Weights of a small transformer language model.
Size: 12 layers, width 192, 2 heads of 96, MLP 384 GELU.
Architecture: no biases in attention or MLP, attention and MLP in parallel.
MLP neurons of a small language model. Each row is named by its layer, matrix (up: input weights; down: output weights) and neuron, and shows model dimensions 0-191. Each number is 128 + 32 x the weight over its row's rms, rounded and kept within 0 to 255. Numbers have three digits each.
After each neuron's rows, "raises" lists the tokens whose logits its output raises most directly, leaving later layers aside.

L5.up63:076138144129167124106122129134156140135142131105129150083147081116121141138092084143125000128160111121163108056160095110147184130117137109069121093101151143122151092136144101111123097179151103106095119207104131110114130148067100146163068131176133158145128157093095181108110111104123147130172169157126131080135175121118167162092104117163139188149115175115131120156144152116024121084091114160159043130141112096108135101117110107174147108139145112134085140203169168101121131070064108169082123109094158198113143145121122074131155145167204166094150091135127172129130144135129144119
L5.down63:152117120129097120125109140076114086139123093137157119142119140146100100049122154115098255126107117140101089155091168148123119102138095140208164150166071135158158146117109130126118187107132122150122140081183162126176129106200156116111158093073140086094107083128118118146132117133163100098117076146098125196116087116109091098153153128122149088101109104118134115115120140126195133157178223129101206142104146137144136146122132165053149150102136121114180112106126107136122119169190136111152138096124120080104118115164162180145084113090060125122125162116170124124146112098135102119
raises: ", ", "-", ".", ". ", ": "

L9.up378:094099154161110090123113147145153111093138108142109192174105204109163138148199176140163127085155132149180148143107159106162147118098086157110151123169147147092092156140107163067133131110175134145133116077119169124095143149110140130167133093197081117130078094141126167109059156164102160107119163143151109133153095106088160104146143103124102135088112200167116102153016121145120135103128129154196098122115156104091159177142051179136173115080041103080147091127121170075166154133098103217076105125113145132132090145082147098088114148119132144102144143138153129153104101133115158114
L9.down378:149144112118128099136109114116138098157124180145136144172167138118077155201124146230158141092106107151144127140148140121175118148105131127102129103114104106118177133143105080105171192147186141106159118107166105077171139162140199167142152101155110105067129122096131162103119112109173131152131109083141104131118086112092122110111153109144164170127117114140058135142122113095177116146090255126183115078145140119094076076150154143144162070139137138121065093130154092139103104164075101121118158070134139139145142107140100142091129152111063199157083085126107101112138132069099126089
raises: "it ", "him ", "an ", "a ", "its "

L5.up156:121153090115141168151162123205112099073102136166135171143115146104126163181087091094148091069143076139115079135094131169093118142140120079184206167100072117114160109110142155153086087128102143175143157091094127176097159118130140156126143103113175128093151104153144132115153090204087151170089163147048134108077149127107095160085128107172174101147125125175154160166153156154144113113098100132119151122164132134109139141107156123086149129128177108145174131120063149101098090131144114087147099142244133141100171167182129089134105170132109169104106132167132107171196135085083106158
L5.down156:191099170161094085176085134064130187199093147101101124130107133142124108092134160149157117187129176139137119105117162063131146131159166160046064131193200126123106175126137074122158144128159117075139146163141114095156140135147114100093127157154098166137138138164122127128142183030101097116127120136213121089161098113086137071137109110057139147186159118108136071101098116112090170155151196102142148085112160100088159076116128117146160163190107118124089116133181097113112150135118134134129118133078083108113116124100164180129105104116125102106187136131148151121094122156132106088
raises: "://", "|---|---|", "Succeeded ", "|---|---|---|", "whom "

L5.up189:155089118088114111097120163127156120091125130074163077158108175058163148172085101113146113146204057177139189081094145136143147160109149144139078151125115109166147053116128170130070098073133168148176085177134164145077124165106122140137135058123117154093059083167131193127165125112136114128136087096096170043132109163115114136098127193113102150141106135163211116164118168166140181108080128141113075123136185109135112112171163113153115154057083124114137129091136125100102146139094128127105111143117136142060137117140138143120097147080162155146125099166179104145137146129139089133
L5.down189:108154080147106117145166096152160131077115191101172105098156169133122125152126135165176068141180116152151141155092152206134147170101161138115102151145179156101076132126109116121119142115133085127113148093079119111197116104101118142132186106111115170073127077068124199150146181052124165127098146128142121141122125115148130124141132179088085189063159127110107127137166188172159190116125106135106051086163098149090081093082120117140161118114138199177075168115073098118069097137130122138116166127155136130110113107196153151112172097116100161116086127168118112130154098064100118128
raises: "have ", "include ", "operate ", "such ", "were "

L9.up60:165138130088101159116108142091139132147084136163177066119080094109111132143142124155168083132206080141188143131123070112182155165102134093143141099181102144099169114143101145125124144077102136146120135138113125136142137086137075109120163154160159119115170121128124194129116150132150120115093218177112088101134198199163151128120041108101065123158157162112171142146098189160139084062142139157139114192176131160079107146112126119147088100093111084082153160143155125111097134117185151135161123217096117165086139142066112118129157154121105177119143100158088133124127171107111089171
L9.down60:090161110161124172136132158109092120066174119094143111130169174124050168103147089053094110122114126151165174126115212140123152086092198093150136130147170120101122083126119145114109087171102147157155104108106122142107083112181204172076144047122138133095162092096087110073162123158149200182142155107091139156112119127168113136144140164089126119139130074144095117137173131137152091146128134148113165058146121133186137132087162104083100170171119169193212149111088090166090134186113122075130139091145098115126121106121085142083082130133151122105108111164135140149132114159136118098
raises: "when ", "by ", "until ", "before ", "for "

L9.up148:145088168146139150157082138107157115121175105137123131125078184129127114189120140158174098142144120125085166145111102128191169185123128123142143135135141110105120070116135125087142109140135103111111168162080135169171047062081133126121191125137128125068142141100081161069101144090183134129131186169105100149123185173093176138069087107100157163121085188125183123196113129131082103112087141122156127145211157119064103201128143113146112114149121110138187089160108056185087107127138120144115123144115154143106109142102091165190154078084108164124144138112098120129149154130102060123
L9.down148:062111139146113149133149128142163147145182127068119137075162127180094139128087088062111080178125206166177150132122185141088175054114102144100158132127089092121090195146127129200118146137102090110110127107148116148067148124140137137113138154130146128083128135164137103099091132194150153177076147092147132126126091097172134113110058125110144159136175116154130111151138133127110161128063120175114158150132155157177120071160116123048127187070129177152127113091125147093108145164101126115110155118175073052070129132115091085094129132169112162106094143142109175097148129169097179157
raises: "of ", "with ", "to ", "on ", "for "

L5.up178:111089116128114163066129104152123110075128106107135143137107110104118139165147144137136090170115159119205116109099078078101120177089155118133108134162150126186141152079105144095121098122206153083100123160213119107112122187116180156202122132168152153143128072113152182092058080105107139155151109122178106102122065160135123132140149110129104080147052154113123087072157130146138126140105091174112134206107209169155113130103097092176137095145093124122127094104177211112119165113101133128151106167119170128128145110105123201140123135143102140081171102154139158113139075135096128070
L5.down178:119134107165143129130154152138124149141115110205122130150096145099086176153097176164117069082135112112172138120054121111101136176103118137136101180138195121122152159145153115120139151142166099146120128145104148122110125201125148141097085122142087115112147117083107129094068149164194164168129133140168093155092107114155108115146090088139115155110156161138115116069099135106213169088109120114161072108184125146180139161104106115165123136120126101061135133142105115070120114165090100067117067121146165180056080103119151147165166110119107159180149206222123106089159105079155102065
raises: "him ", "|---|---|", "occurred ", "each ", "whom "

L5.up14:134106125163108105108107123039111077125118169185157097099052087101189114123124126051140182136158108133105157154092141093123071188160136075141111133133066181151159094111120154138109142105147105178175110081155080115192131126178146188174113114121141129115098120133121111117190098078126050102128160153133098158083113123119124146204131116162139118153097102123165085141120115125112154105133017130042183151119123155125142139113137115143141207117111137140109076153148166139116098121132130121157071150135085068140150153141147155130089117153096117112107168155127103103166105157155104117
L5.down14:118157149111121188108154134143114151101127123083101151160230140130113141109118151200127052130123118143162112125124121116161165121111159142110131124125146088113088154130119130130126062153118147093069143127119162159093128141125102137111135144165112146136162107095113124098101127166129198141131179150167112079168154150151081108054084096116137146132121134143075152133126163114121126162125255146184053119132148126181105087163131148104080038094146112152152167122081107130167111116129129134097135113129164163104109087120089084121167130095122137100154126107126120148130117104124152129
raises: "for ", "and ", "from ", "in ", "until "

L9.up142:133137113121128104132066113079101181103122092107142087151104133134176104143092156151072117166105131168145117163140118137137083100116182147106123165109081084206189128118152156076082161070156166104141088131084180136143103161132137169165117081078097180122094128122127125113139149152147107094139105141114123172070113094060181101122093166095137117124139138127173154139076097189112150122134094057212123122142154146091090194135153108146170195138076124118207144116124111127118082161111121130148157143098088092124093102097119201137150098132092133116172161151111128104177078173151085157
L9.down142:131118122171173147119126102134147070110116128190118139144131182123118150021130097105162197133092103137119163162057126114108119184121143106181131103182180093095108115151160145150067141151148109118142159106165140154143107141096136159144101126070129084127091130134166133129129130138109148137130141077137115127093137137136048151112136110096083158093084150085112135101182155130138110136121201124103138124127164158155132134115120118103112172105116116149234076105118079123112140189141126110173199083144090121119164139092142190100160119116080131193163116121152153064097114179071053079
raises: "is", "|", "is ", ".", "ism "

L8.up34:069190139175146151142073146158104141148114109125123085128111100087142151143130146123156070167137125143154103111142084115128151161146148124153151112093154204110129098129148127161160117181126106104133133069103083126102147157101122055098066097201129100122152138104169126054196127150089166109131178161078151102120172113073082042105108064137096163121150060147076138177068184112096153122083115068162117155146137152093098147130119144143112170106111140106136181139182117109132122152091068136076116152161109173111085137084146157118154133135170144106081139175171168126109155146119128153
L8.down34:105140142198111099081082126111107128169140118115125148114145140118105141126109126165094168135116159111138113137150111129109170113164088145211116152098109184103116142066144153193125094198154129103110221105065115127066181083154123119103102155130093142150151124130110162107155069136139165128085094171073118166168135097100058115112147083136106156146107105085134130128040141102139099157112156113179175121133170117114060175135101139157139165143107125133114196130167082134166109091135092096075099105126071167172103109065187128093150162165136108152159143153157146127147201141098139152
raises: "27 ", "21 ", "29 ", "28 ", "31 "

L8.up259:174123162149091086112112151175158112143137122098148108136076137061154151174117172168182131125144127103104051142109060159156180153128157123185141173105143105125158153125139141120131067146107122160156131174093081101139162104171107096122103163143081173053145131093109121143189094039118172152174175137098099147143214122101142120144143125149098200131141090148138150106147108123132117111096141092060163159140127119089127168143183100163144143093109137169168127113149097118144108126140159183127157098121056141111126149093111102051137063102097128124092124178143115079078158143099153172
L8.down259:143136108132082171121165111106109144055100139126183122098164118097075103138150153127120166124113151098103126117136239138086145093116125095093118169152105146137114120101096132168148096162038172131046158152155098182155119106167142162096164090150112112183117097115190122197075150131132152167102133101115095094059117193120133092104136115120116137156150101147090190153174168141159091157146067117183154151121117162142098116141081058115126104094135159094125129126149096187135147144141104110163111157161189163151112182174095115127121075079133090138158125142111077141133123079164120121
raises: "on ", "to ", "over ", "that ", "at "

L9.up54:157137135203104093154077118162131124091125147097131092184143114149095113177155142147200162119117158163137141099095097065115056160094104163113106132141166132212143124104157140134115114110076136146078151141076148160172108195125164134152093069167165105101179117157108090086104117100090113103101127154161107078060174147129093141152137134203103102095188131117151159142117128182151124109083137139155167142125142186118118161129111088120194141130099088106142121141147094073078167140198116103176111138122107131072112101103114092161115053166153145142147065144097127174136114104141106103
L9.down54:203131130159097099078128109154095160168119121140122167146124110089148148107100170174132136094138080116191118126095145116148163119170120103165160153119163053116076089070153093101141136141186129127158101076175148084108113141140116153120092081161142110151132189218123168140085098139152140157134086165122083141079080110074145160096114149079125116115098124188205089132110114122115113152144250126133115143142130105128157089138092111090155066140123090144101123095147107108145074167062157132123153133156149150114125154170166153123098130096079090151113127097150131106194197147127127115
raises: "his ", "its ", "she ", "he ", "it "